Weights of a small GPT-style language model, trained from scratch on English Wikipedia.
Training: a variant of Adam for these matrices, 5192 steps.
MLP neurons of a small language model. Each row is named by its layer, matrix (up: input weights) and neuron, and shows model dimensions 64-255. Each number is 128 + 32 x the weight over its row's rms, rounded and kept within 0 to 255. Numbers have three digits each.
After each neuron's rows, "fires on" lists the tokens most often at its 100 highest values on Wikipedia text that the model never trained on.

L2.up287:147113119125135209159123148124172118117104104141131140108168058129184110130129130161178120136108120140110134135142129116199093133162110112121099158147119108122155133191140173080068151079103156078149160069119156130088136143149078135205093147109175116141141140131161148122168060132148078066146117134157115166138063097114094165112149146096103163147123153130098092085056078131107140157196093124131144126165184131133147128133115167111123168172115118169190108166142109151124131108146214112108087147147118100112097067111142065059164112123112194148110155108099122168099169118081180140
fires on: " un", " dis", " con", " non", " super", " Con"

L4.up994:057192094160093116123176132123153173165091131098184131089166045137152168134135143207099140167079154134078138107139082148155129096151124136121110073116058115104155114154197127171103123158115036132143180161177112172153133157133034104083162117128074142150114128128137137196116124117114125146135129172132157124177142136174082120104166138151100125120137119151100133116152156134133099132117116089184141120133112170151089141109111134141159131157118161108113143125067172141102111097194134164162112131092084158091103062111139180058158140124178106124119124110134111182116117101089050113
fires on: " which", " that", " and"

L4.up88:052101091084138168169151110163107193144118078107150157105152083085111130173141136141134075108120124087114108087151108153161120060107143136123128100134065131127169122170184152077090139165042137133139142081116115127109126145134083127169150128104172179161148158164182073064166095147098031136157127092142154152127070128101051122113209124062136146187134134138122075125114147103149156131157124108154122107098161234088112139110156150127117157197085121204162165195137095063113108129178146145168137159084115125131073074141140107074148147126139152119117094154108123098119103094107176117
fires on: ":", "-", " name", " meaning", " except"

L4.up64:104158101105106145076220153083202145154117162106150148123186070125169203124109109126130124173140125201103114095131103164157162115129147113108120080121107057135149107153161084118165168130077147112129146168118096173125110152151085148107145129165115127189147149107136153234086161079116079143107125152130121147160122178143144163141095108166173155146147153168131154143138159056137108153114116115106163155138099155099144091128113120123159109139092153126121128153036183106116140132169209118147108146085089128155070153096159207123145096096145138173100133103138118126122174078090122098
fires on: " be", " have", " had", " having", " being", "ise"

L2.up737:129138135124083117090105185142140107146080122169141110096130135155141164125070168122164101131141165168123110097159143120183076167097148123051083146195135115125100117117125094093154137090156146096121123156051123171130133106171072141154153130153129105105148172116110107143166097096143141088104072161126123156157155107148160103133076181090114153125140088163067108113115095055162066137130182144150159080119109144155130016116130125138134095129104130166138117110145116129123089106154173135135076152131101170104166146148133152080171109131157162125186097127068077172123072106136154066
fires on: " ", "3", "4", "5", "2", "1"

L4.up420:150115153114157148117098076115201072201148096139112125152163141130123102140153102096186125126145156144129097109149160118216153125163139133165077157184138139152116136152137124136080138142113170111161126124113091122086081145087140168133099132149143107093105082122080183130112146089190119150105137154151102129151141140148083141131091120114176155134120136107151125140144125048114130174220118130102137157140124147099146147141121113094108096149129133126131073170119142164136135114123152138135080139111148120114183144118133103086153201184115112045180135145116070098055078076130203140
fires on: " ", "S", " T", " S"

L2.up681:131144079165118101074110183143075087129143135060157091100134109135141102104110112099124142107066074124158124177135144052105098140124062141096082128113147133186177153125087177130155124107099148119138163086070114143122107152115139115113160166136062138128140133109133049124124081170093151154170088142136128162234116121138088126145199118108139142152139108215100154061111075209100126123086142133164187152197177117104139203155135114138142152097113147093149141100155090101107105156144096195211096069126128180111083206111142140150161117106100136150162106129122127130155151136135147122
fires on: " ex", " im", " trans", " expl", " focus", " coll"

L2.up763:161162184087094169140129147167154117141082141144113146073138039146165129111132161162171139143126147117132118080134147114176133082161163105072110120159081137138170139151180135134100136107106112116110161111156121152082098127154063160170114137116143102177116184120148107149164100113069121113100099163125130157134113112086095132119149196107114123137132089133064056122062049122140113142231157110162121113112120164145137118140111182079130095160078170177142100153134118124111067103118178169157112115125136131088113102109145096062194199165130216147170087158090071098091100115095109105
fires on: " |", ";"

L2.up245:043101127124098108090133217145167105107114129146110149077177139129126119097162141107098137135141106113186101144169101079140153136171088188137074150226065139186201138138190172149096165105061118161121132153133121141109139125194101130145111144114050124100145120187112128144158096079153111113144124101139107130126125140144153151176087140091114142114109134110079116162109070139104128114163070136167131186146144102100144136103150164108125173084162139089103163110151164201137171119108146103133133148032138159169106111103113196113146126100078107139116131131154137152129175142112221140
fires on: " by", " from", " with"

L4.up972:111135126103117178071116165105139159131139179189104163123138173142176132150142145181159166154113130117193135192134116052138172140148057178109080139149081103183148131094141138132128123089176154164107128120089106117050070189082119090145153139154119096099169123203131143127132118084126122142103125108138124115117076117139126077100104154137172166112098084175096182167091107162129140100153120143120182119127134138057153149121103098116096112099147115175125132135105133144121164163120237117121148077063134186174098107099113119090169139086064182181148140089113141092085138168114167115
fires on: " in", " for", " by", " at", " with"

L4.up775:145130070118129110113121113081133111226085077148164166080165085052202127100142138166180073143127109100107118115140126107150134125120117117123146136200094153170201120171111166099129191132102127112127159048140036139091073186174092126105140113163108154160211145131111111120163103095161109145149113179095156111158079105133083175099123146095112160179163127138184093133124127106166121152153101127144146121126111174092110127157145147105142121168051120152189131185091102124112121147214124095154111113112088146167116108092134122127177151109141105126117131102155118117126186087120121079
fires on: ":"

L2.up397:077125075104072170092103225125104185135132106135156116119125134143157131132094160081141116150089161193128083152149083076097078149177137149106129140074138150137192138139093193149109150140112146114151158120092073146131130107115114130134081149099098132134150201125134076125119084118067054109101078117208086138106140152134072126118121135148110142149115131251130146138130088149158133088123102138149188132145147109122128133126140125093131159079140143072072155095168122166127129087186154142110074102093061128158110131133138059114163126142131091132140114129138118164097145164084197122
fires on: " In", "In"

L2.up909:161191103099075219094150156127079166136110160160113094086161082167156158145097141175143116159142159117076128094122152147193149108086164088088080114107095129088156116146164144094167106139110176164113157081060100122074064150117095181131108133093129115149122185103117118121151076083081130129138088125158099143105068081134120118101164188105109160125128117138067118103121119093109161136139119078127146090129143105124127095165079106105176062141143141154131141133137144146091098095149210151105134116093172100149056147101189101094159137134139164192125128123083128070139114117067109095
fires on: " |"

L4.up778:064093142105101128118097160098152115117110107142179129122192162107142121150198154107109097159140166164116110180140028121179119097154120169154064142178101118147153143143184134137113150070119117177143158154158118158125097121128075157141122140152134138138103120109139150167112138063163111100117141084159091131111132118170133199145094108163135083125129115119141123110122105107155121156191084075157164143091149078103155103096170056091132115132155100097128124138089145103126145077123180112109099184055112061091149135132154103073144144172155146110110139179075134138083106068221188154
fires on: ".\n\n", " "

L2.up421:135111136134092163116194089078166173142129193157168163100182122120125116101133149160104133127142146187131137140136083136150147120159096096136063070179131110170153154172175130126106168100110137128088145107097082162125035128176030111114132183121099122127112157148149134115132117106156125107149129112122134141146081128154112152155132133211121168131160107128101120110097138107107132138164132138085115127209088110134110088097130091114152090081118117065152135112103095145135153106114143125104188212139091116136097150139151138092165165084157161105129153127154137179060162127131117136
fires on: " of", " many", " some", " with", " both", " had"

L2.up163:068141087133104153045143176106108203130143201129152215101131128117135138136118148141136153111109185148102111188157094086105121096166053153114068108184078135133169117142144144135098201118088050174098123096114084131196082182137102123086102107126076096102102167136125089134109153112123089131109121113173171121112089122147063153096158116133132144109111122167168137130098103189083114117137123148123166163092122110099154152127160130114171153055186149081095145122052101155125150101119147115101148127100139099163094120125143107092209141077114154115130152130151111109097131158125143147
fires on: " In", "In", "From", "There"

L2.up664:139155093141121137133144159156186158170146125160133175135173166116148120134175128150127146119155138155133062112137076138146147105129126159119070163196065143168200174173161133152111126090092117108107200165112123141180125123132086166124088128133073077148114117091101092105139057060097090132115082111143055147131133160160124194185087099049134155189115132099132099139122080071129090102220096136122085136087118098094122107111134106133109135131175153092128154133124170152125129099116185141185073161032135165149096127121154125093172138099098138127143137134129119126143172144138144157
fires on: " at", " by", " for", " After"

L4.up723:118138135148106061150162138152130050157132107152165156127062127110163091153137124126156122122125120111142111114142197100128123114153106196104133108182120119180144125106153118096110104067146088089104161079115196143132063153106061134123160109144156177101138082050147117224151125157164075130132069129117175115140157132117157131157142135089118149181135133138129105071151093126073055192139128144101143143148124172148161053170151063131085128125153096171129090157122151131120132063176121161156098146092092096093136105117107125123168092117101150122169155174161070187180156153141090122
fires on: " the", " The", "math", " sup"

L4.up357:191134151097115113048143198090129120143088179161157061095196164106175181144180147113160079088122104086151118205124131127154121159117149179094080128108120130210155140127087168126169143089140118132139138136107098132154152111120146099119156125168101095113118125137103138200068163159082168122173126102083166098150061100142126107147095172187197122106136116188099122153078128133093103130153163152155111152159106127126164142149061146100114122107157127192124104121124083132114063138147171173119135119149117149085144157126156113115146099179076094124162101219104099182127107162131086124
fires on: "."

L2.up462:078111188051126128146117132140126147144144135119164137101162171147103176140173134110104150071188154110151166047119085120088133110160143143136055132157154134141131101151207140120097140103054134164132096155071075136183101127113106144136128140101137102111106106135146183109164178099094075171153118137159137114124141135135152211088152116159155156137066161121151074160161149135108139131186106127125156160107088147165129135127085150107107110112156129132129136173171163113114069132196123094162180157129135143131125101120157156054146179146157094041147122176141108143078084094150143128
fires on: "0", "2", "5", "7", "4", "6"

L4.up718:123160127114088158082067125017126176135140155094120119057130122091103145119112103139082140114108134142123089131135090152157145132148186138119134129101090152186138155157201165151083098128127128120140154128107182139081114141155096130105165119131120112163176129186083174118154108166125181145061127106118139170136149130141065067161148193143111110124114132104113133102077102097125140141174150108135137068040135128114135116137070127136067111154066157202089103195104167136117152158113206147154118136186109147176087192111137126148138135127144115137132159103094106076128064118119143110
fires on: ","

L4.up819:063148075127135109087122135156146105118091109101193191090117093097183097120126114095121140165085167145138153151128130114117145131179138149094093130097158114102138114160120090169082153122101120129132112114130095149168119162132037122133104119173160147137176078113126120161098138199130163214128105216186150141178138155097082128035146138089092091107147153181114075055156122162112113128139117140137117136217124126103092150161133130121136130121082101048136102112125097088148099089227108127153125083178145089145090097103141117078162188139111162157128160077156136132138109143126109122
fires on: " which", " that", " Some", " some", " These", " This"

L4.up987:100138121138158091061123150095125111189107076140160177085159107124151108135146168185166068148147145069128097090163145108148118158101161188127155153145082118182143148147089173104124186140152128116117204123121107158131129134174102127127186137168088142175163144171101082135173055113179097099165128193129161123160125103127076150076119140091172164155166098119151140128133117064126074131119137127137155156177134198083129155134148097131182136124084138194157140153136126107113138075205189111158132125098078150197129158095116139139143158122147116112139141140145104161112170141105150113
fires on: ":", "°", ".", "′"

L4.up719:148165120139099176102205136124098191114125162165045140027166106118084164124105134162075166164132148186174158139129109145140125126126152052112144114129117108155168085204153141112096157129105131155095108130126116122162081111099118119161128106064100142160105171155115140124152172102076118079130143099134086119126129106146137162150174172181110048164099152123142100169126095164141164140181102153111106099155113103094120128139102145139126179119162147102137160130130059161123147175100124108149183174076094087084066142162137210148179110099153096168115124113164142110109108171146109142
fires on: " of", "ated", "ected"

L7.up145:135156141114119203134135123101126140137161158146132101107177118105136131164134104094136119102098135144113094143144063149164174092148120120139109111139105109120107140193192070139119177133138168109187143118157122139108163149066112142142112119200153171159152101039134178137055179094101059138096117154166107148095116103163121133147086142130169104175107127102118108130103153131163139160154088124120143100127134220126135109146139086093120100202101123129180136176074113145092073098136187147139144147119055129158116082117180163101156181185144143121112148139076147113072155113132180124
fires on: "ate", "-", ",", ".\n\n", " and", "e"

L7.up64:169072161104071174083142142143138103090130128163066118097108118140124177075118105169086208082113160153152136119127139121092105151102146111137137093211127190138131142169122133108178139070122156170123100120190114150110132127086120136138098113182100130165106113130145123104118126144041117192127121103164106133112147116117152158129118151137106131138049154212063070129099127109188103109162121128185104090171119094157130090166116140134135128148089099116116095124181113096108176137108119113117119083105195103092110111192161141155130121081105136123163130105125067144047115123186120067
fires on: "1", " |", "0", "7", "5", "3"

L4.up943:144220148135098133099126132075137106124093150127168057093130155086172131071101108119105223127107155076164116198102136036150198154124175103121147088117148095174160159112122135139082127077108127125146110137120074148062118121113154116098142118113086073159115086170101124153162137115132183146090081099100158078179121093134148131167103131176100102129105122113128119102107127089155121131175116157143112154129087118131154191174093092061135153100075164167150125104135073116130129119172150141194131119156111170114076122129126152151145173117122111134145143142147098166116124157199156069
fires on: " |", " -", "2", "7"

L7.up788:046122116140096118115130126117127133141124136121070093124121126098102097144117111134092068136082114144131143168126075199134109104169117121065143150151099146156144186142120139131084118164100161136166154077185102092143153068143104125189090077171140099113140164160161110110104143147105112103187080087124091140150105140185101121166128115126074140183123115159173130072082132160114108131178130160095142148140152129061139141186150085153174117109130112158085100151147113127137143142130079127086163128042096126130115121099143106114211150091081175081178148188168044128074164145167148115
fires on: ".", " of", " ab", "or"

L4.up832:129161086121090137120090168087184171169105182144114128094146138123090175139140109133087155151092132106094099136136086117117169139126182167132116119129076090222168171130167119133084141139137153134118100093087120139111125088143088113079129117192071044156145088172126195103070098154137157096082124106131111140185147085159150145164088172114126104158147115129149141164087068154104125077166136161157133105152148127106135131122112089120112082144169102122070130134071174142145138143139234151140154125173022152136139107071137099118148172129156108116144153141143114074181113120107121120
fires on: ",", " from", " with", " together", " would"

L4.up29:120114085120119145062098073067194142149099145039149160087165105077209099146114104115112143208104081115149136175119157141148160154160134126116115151120162111144127164177116135122132150109082097075106114153129131154122118110192038118137160135099162111093128121124093113175114196128133131198104131172070087143160128162135044140073118129122097121096138169114113142114106110111100125120165136163145165161200133108099132171125153085124124157162067118177149113163172149135120095116232152143143139119135115101118140125104144166098151162169108171142125168110194109172157138135136108115
fires on: " but", " Some", " one", " what", " some", " because"

L4.up399:108104158125116109094104152125142154145145091148124094113148124124150154091107150121128108146133119114159108187142164088137090182080131097076096157134161112159083098110112116130164159101093208142101086143046110133120119125168165121163150152158154088072104079097069151092132074140129149152120055187103166116164104082182084115108105162153116167095087107167035143079095176128104112125117166158164114118093104115145146088121121148096111119123112094121135133091150070182115090123145117172093052117194140194133184144127171140125156157188122145146193127185152077145154178185140144102
fires on: " ", "w"

L4.up276:214138162179132175168089193124172117175105131136105182133147111137131174084098133088152122159111138146115148114160125171139177091195187099095101163129074141130131145147192143141126094158068116161118111140156174140070103129083139117090125120141115076166125141155039137133147173127061168154138138161209107140133116150121150144158117161081095127079131120129111151102106109096156121148123101095176169107116112168087100127144093137134116124176079113136166070117124143144137129146149133130171067110107153042107106126021169157098138146108104133180115099038103145092175097159175137090
fires on: " the", " and", " or"

L2.up898:077173134114101149099158113151112191146094159157132087055166080143155140129167139185129127187139114138107127082123138165189163088162157099112104056172082174102134130192188113138138156111142152121128168139113165148129053152104026140173141124099146099156123189146054131151121166046077123101098087144109152089106158161112089101122152131096170166114158142163057085118131128106118137114181096123106133108082086133076081123122124136123087069171113169107109152133140160091118138109165177121093118142083151084142123130125155177046150184133147130152105135100082133100112129117090093119
fires on: " and", " at", " with", " as"

L4.up234:093109141145140143130132187134116218153120111143187110104091143114155143077123171073157065128085170132138119111124125086151133123129113145130144156165148094113169110116135131092117177147100067135150119106081134128118058115130107137178096108093125137157124181145125049154188090145097019133111098138178128139153108125115068115117155132166098162210132164138118068202093116135166129114143129167142161167104126157107183188122164116139148163106081162081171121109164071063114148102193113113104149129054136045144127131135150062040155146151107083122124092103155108137113100157124170086
fires on: "-", "In", " In", "On", " completed", "HP"

L4.up576:140076143153117170093172170118060162120142143200085165075124144136169132089142154209079152187124124089241106138131139095145110159119105139116073113114163155203085124153113151102155135051083141141111210154147147123099115144111050105138105126181091094140156159147103133089150119110157156092120126119112103126137112080108114084127139141058146135121127093118113084081130062090155103130147101134134128060176144159128149163126088168069098166102116143144211162149156083180146140088124159137130095122151126158162125115091127157150158194153148154194161138129126102130113155141113172112
fires on: ":", " (", " were", " was", "°N", "):"

L4.up899:109118165185130095133107135102149110131147131178126165115159124117156200139145149169091112141132107115118095126164085103147116090105140180146132089218066160191122159155149163140134153114161112122153136112146140139150115116153080111123135153161070042160129131146120145131067059071142136114074134089144202113125137142134146133131110108134164165128121119140122133118192075098118091141136130154102070094135134166104152112113174163113116083103135122161099163100071148203135135083091184119110175124095054156199145065077121134097123122117086130123129112124158128142125106093148154126
fires on: " from", " to", " With", " sh", "."

L4.up274:122105116120099146154081167114109156147051136186139111086164082148175103114082147108118121144124130141155141115135156049149116102129141129113117091185047138126141117128138130076095123130094089126124164080088148143121073160131078133145172152133108090203133160135114156133154098104073129144073091148140127129190028090109135176105152171105112172184128094136065135124065076130143112136170109108165158072116127164148144089138125164136067134174076154171192121106132108142118117149139153137101123090094138113129098168111217160065191159152111129169164099107084091107163158088116111062
fires on: " |"

L4.up704:073177179139109149052160141084187126109139129105165076106129139124171159150060120172079160161150225104144083114142115105102174114138131141136138092162098060144150196142201141142065138108105123133099193152161119179108148143104021137079072143175150128155162121106156160135118121164174114114078135143134155133190130116107078074123137128132111167152132122148121135113132117067104093135139100093129161131106113220129161141121121093134127152156086118118110154080117156142131095081155157162175126095146080157125120094084113138149164114105201176145111152111111121139156114062075121108
fires on: " and", " released", "ed", "ited"

L7.up256:089165101132096093184124126143128165088078133089168141103118146145138100102120106093115120159099106099127190175126117098116099128104105187106111133132117100177143158116162104132079197104095116151140109080124107144176197108104112135177152120132122151109104125132173084144096158117161189090165131065130178135218121127165094128102116177124161156148117132136124110119157151113151143129200136150086149185101168164082103156110100088119189099105150136132108122133152116106097177084189165135197162151140078104079121113116092129153183152113076186145160132180195131167128120078148132136
fires on: ".", "4", "3", " of", " However"

L7.up821:127111097075124108134163153132130123173139077131170106079105119120189084170149123135114055160112153074103070106143142134149104100140147202124157163141116148110101119135151204170127099057144100144129171111141184126156076131148070154171121103162171175109170099124104156174161101156166140162080124197073133114118118139145097093149168165166139132198187170101144122057117146106077137156130150113140151130078132143129117128181138138121148135118000133183118106175093147101083142128176155153133131168143139100165122137094096094103123122143153130095158173144141113174133109127129066052
fires on: " the", ":"

L4.up847:094104135161119179162091163119154134135091103116184103139156091120144121128091145114148097150126103129135111175145145144121148134158116161130102103059164067143133155167096166137102123048127143080113138146154158200099159187142061124154132145107111132138115183187144185124111133133129167114126141124149094184156052115131077138131132118104155161107144161170107155082099049092134121159218089087145219134185168196157166124139125207136072154161119127134121132144157142150109092115142182150084102052125148128166101179107112117112126120108152161137129104121134098155135097122110174108
fires on: " s", " dis", " un", " ex"

L2.up811:152110097169149147089118151072109120177085067167135165079134107059126099111132125152177088159153103129104123096146091139188123101083147140114127154159061130181203145171142202108088152099093150107118153116130126132110109168178075158139122136140088112130143133169100137111185110111123061101183111160174138153131136103136081129158116148079104097195153120138150107120106116077171127188149117135160180144144134174078125125136147138110133128109109122155226121153147078128113067114220144127166064180069124181130105134104147159113158220116117123122131125108147118116148179104156168107
fires on: ":"

L4.up418:121112111117130082060126119073151156121120133114134107094154137130110187131155129157113139172123133108167142100154061103104126127135124158158158141222060066140175181154178128141157142147112110142131226134159095165078122103131004137091126130127099138187123167094157137171104145098170092114097137138159155147119102178151117121115117141140156181152144173184099140151144072106075100165203115142085177156114134143091159124113118110113118100144104123127141160133112166113116172099219173108152140145103086122158116125075150169141135142086105118090124124103127118097114099078106153133
fires on: " have", " had", " having", " not", " has"

L4.up446:134178163158054130081132106117167064140143137102161096112132092114112174137100124082169150136112160097200086151141129085119163118133158159144146082188131118140178156130135111125118141134116117121152165117166116144130158126145086119187107130120081129107120080102100137181134151103197137134115137130132092120166148133117134097156128156180143119133125128091125098129164100055129090169116105115158112135083153155075178158125129131077142140115064146194108137078131127133159095149133121145135128104160000158110120144106090147157126133163137080122140161107132076175087174166117159110
fires on: "-", "\n", ".\n", ")\n"

L2.up24:125078062158135112134131131165127157131104073148112171107141051119151108110133127133165071180137136183083075107130134117187079097101085141112091171182091174139158133164146157084088155131057134086140159103134131094129110115170079138157132130122165130135142160136122094081178055134100026112130130176147131139134087078122078130125143136091101129204120127102129066148074134107172156135152113175143111130084161158113115131122150142122099117162086104143183126123114083099128088147213123110132074215063165117104125105089132080038154210121147178115142099135125120090146128107123157125
fires on: "-", ":"

L2.up515:091090158138092096054130185146185107138140168167164163038173100157207131181185159132090110167155103133150119196132135068200101104135107176145050125126092167105135157114149151120180172083118116111169170155137117106152089127084064148109106135177153137097123075081094127147171071065181149088190119133124103093147114122191163179178120148061180080122127106128135115131128097174091145170160116096126144154153130123083119103153141154123116170113117135114153149135094124090124104103118137141153055142105066128183176089075129160070154105126093123133137128131117122185059132124130191143
fires on: " |\n\n", ".\n\n"

L2.up907:143099069126094133127132176132112155138141143158138116099154091132178176116124152181093169131105162120115124074129141109132097087095175127129104089199132137107155092132117113077138144111133163138111157108084107155124100177139112169126110140139130080155139116089143093105161067114080098141149090186149134153121098085116116179075115232081144124171104101209047074055107140151093123118153153131140111054129109106144072077159066129085129110165083139147139143184118154105122088112195167128119133092116111132087122120123158114086153148145121142175119078163100083102096132112103140069
fires on: " |", ";"

L7.up39:176144139211082163096152133096158083158155123178070093026159156099160112132150147146054161121070131124208086130141104116151102144178150146123103096127151147145166138160146154120125104089139202148150183160138147119130145173127119154084115134216074147156136104155151128103122114080140146088149133109152138131115117104142109174149122112125161146131127117184113108128115113181088122155125089207146081111143134126087160093152128107067104166158152142142146160134156164118111061101121138112134075101061131177118174114137102188116122053121106161154145077117073111112134121170140138082
fires on: " was", " to", ":", " at", " did", "ed"

L2.up121:068088137153113130096157162148201074141150112157166135110139156120164122130157120128137115147111199105171121057139073055102103092127145167114093168146142093152161124098151129106128129070130150114121109119086122154149102152150079143179120152124145102076152099068108124174172085091137118120160033146099084144134121103128159148151120205145148131138088128201087091107170155123120081154106116110149141080126098107156139101147093095094087104115140123132137135141108124130107116122157158150104129109143101164061177115120131151120160133186168149142185100158098032177119156141160124107
fires on: " ", " /", " —;", " |"

L2.up563:135073108135093125113135102161108097169112129162125142086163149084173143101149138162112152121164133157161104087134144153193160161091147149155141082179080132194190152210157123112063154109146168167119138116149121145123123182146042124105149126106101138178136113187123151108121099105092150101125118114150157109188061067155117174100125112098110205164119129174138112165133137122125149133214066166146104101155128106130139096122154124130084162151140119088136168152147150180115161114132135108161150220087151128108102084119136163101172173107130133115115147113164134109130130078164119127
fires on: " of", " between", " both", " with", " such"

L2.up17:083113152119116119089156121142109156113136147160109209077167152126126137123185160121065108114131140129195091142151073124116141112154084173161095129175104155171114109137187155130077176132114092210138177095172116144200091167189082132126118137166072157178180137149125072117105054086109132132124141051218144132147082112130104154129135110132178143127112090104195107086154060123107125113209114153103089137134101109111145160135197192132149139119128113095113147124087089154130154116102141143126190191097111098133093114126125101106186134111129163082126135134136137113110180152150151146
fires on: " from", " were", " with", " had", " who", " of"

L4.up688:167070181102106109107124108111147156119128152147120159082110177143110227125162160109061193079118195200150135080130110160068160117137188138145088131135097113138116144170190065150174112181115151174158139151114070142122134169092123157094110127137168123203118111146111174111087130104072138130099145130163146112164150123150117181123125125067117103159085122141175089152130111118170149106171099098147137072141051098132106081103072162117075147108130144088113117150111126146136105114128136116180125068149112160149075089159168157163119168123155125101141124086114103152047087104179173112
fires on: "3", "6", "5", "|---|---|---|---", "|---|---|---|---|---|---|\n", "2"

L4.up836:154196173175090093065138126110142107118118092104110068099134159134145125068150142102144125133109143110157091191152177113166189111144137159153170141134152102135149146180063129141089131076115186170133133144116107164123125130125076143172155120150056106123113066109048086126092145152193139116114111123134077129177109122098135101134112110152115163137123159111092108093141088089105070173159118145209094087074122107130158163137147118083126160134090118152106122083151132149125169141118143131140149173125093160108149137152114107175135139166119108128155168118171103124129169170206112094
fires on: "\n", " the", " ", ")\n", "|", " A"

L7.up495:153146099140128107130146143143104124111067136151152079071173102060182151131133174162146103082103118096116110129172129120154076150107140150088059208101110123143126227185167200162133103112141124092160145114087137115138162104131113115125143114177133096141128133099105110146121137152111135160133105139070133126135063125181102124131117147115141212136140128184124167145129051180079060143145142119128108099125133200111157111154169088135074180127168118171186133101129128111083079115195154186108145098175145181115148170112098110110113085186036103154185152156131092170102125165115071164
fires on: ".", " em", "or"

L4.up392:135171136166113083073167145040127129145167157148115119079171121153159176109149175121145124107052162130161064125148134117160058101137123144099081146160088120199179148123108207132102165110142147110106160155089117130175145151158111128121135136192089117153171123108077070135171127120163101080143160129137132131155128123133115101154134111086122163119145132170094139119083146113109063102099129189113095108090150168074133126140107150129148189057128167195145125119113119168142125137139180139147054174124071211138128095095113140144119110128095147179128107131143143169105127090110105131
fires on: " was", "ed", " is", " al"

L4.up5:167121129179131111125126160100178134142141109187140133112147111119164133115130142144136088147101172124207106128125161129174088096132167105107081151126133144195133135084052173120130181128162152052124151147121079125123121121127138105123104136178085130118176104132076100098124072129142146126161080125123081115187109071171122123138067147111092126155137080119148110126061128132168138121115134153168089066183115120112140134133150122084137215142116100207170114082096062152130098172175111136185084102144113157128159149121112095152159196139109082189153079183121112205190193196127127099
fires on: " |", " "

L4.up942:113161099123152106092159092129114159166114077116067181061171060143127126126135100129107166148113135083167113165133079118127140161140117189135129134223132129155125116195120147070110153141078151109104174122162120134088135119139093166165130129152143090117147166118145113111210112095107087149163132100184187128153098154096115100088193128061146146135141131107105079137045111137087140126159115125146172187085185162053134143131116078133157182134044118208147166142152135059141160126154139109141122180038145101135105107124117097036177149114157157139113094127107098090137142111113119134
fires on: ":", "-", " –", " as"

L7.up325:124124160218124188112183154154141127126163123133056124137147138168117218005111173098126190160095122141139146133147163111123178147142126146122151151099143081124154178097126124142117133104080179144115125141121154170138110123131157191150100088126100077192115145070100085110082134094094071099156151129165174116148145166096084089169134128115138141122117128186001132154103091097133087162160142163154126075096155142132147153099117115108183158139093136114179126104140123192127169105103097146137108106076151138126121074128142145113112178110099130169128135097111112108139150135146134116
fires on: " or", " and", " then", "ed", " se"

L7.up986:203136110090126133120084134137119130163117176158158101106142130120131175097076151112149166088107148149096145151123143086153076200119182128030093138130070143129169126125146175134104149134134144110182130080065128111167070149127110059080123086167118055139191136152098087096093134131141122153126139137085173112151136138141124113161121129063122179174099087177127172112133119151115082125086151158087107123175130180148105088134177089104087097098142100189118119110113131156133065070170177131174076144157121148104120144067113116084145160156071112128145090134125166180141118149144064124
fires on: " or", "al", "il", "or", "l", "el"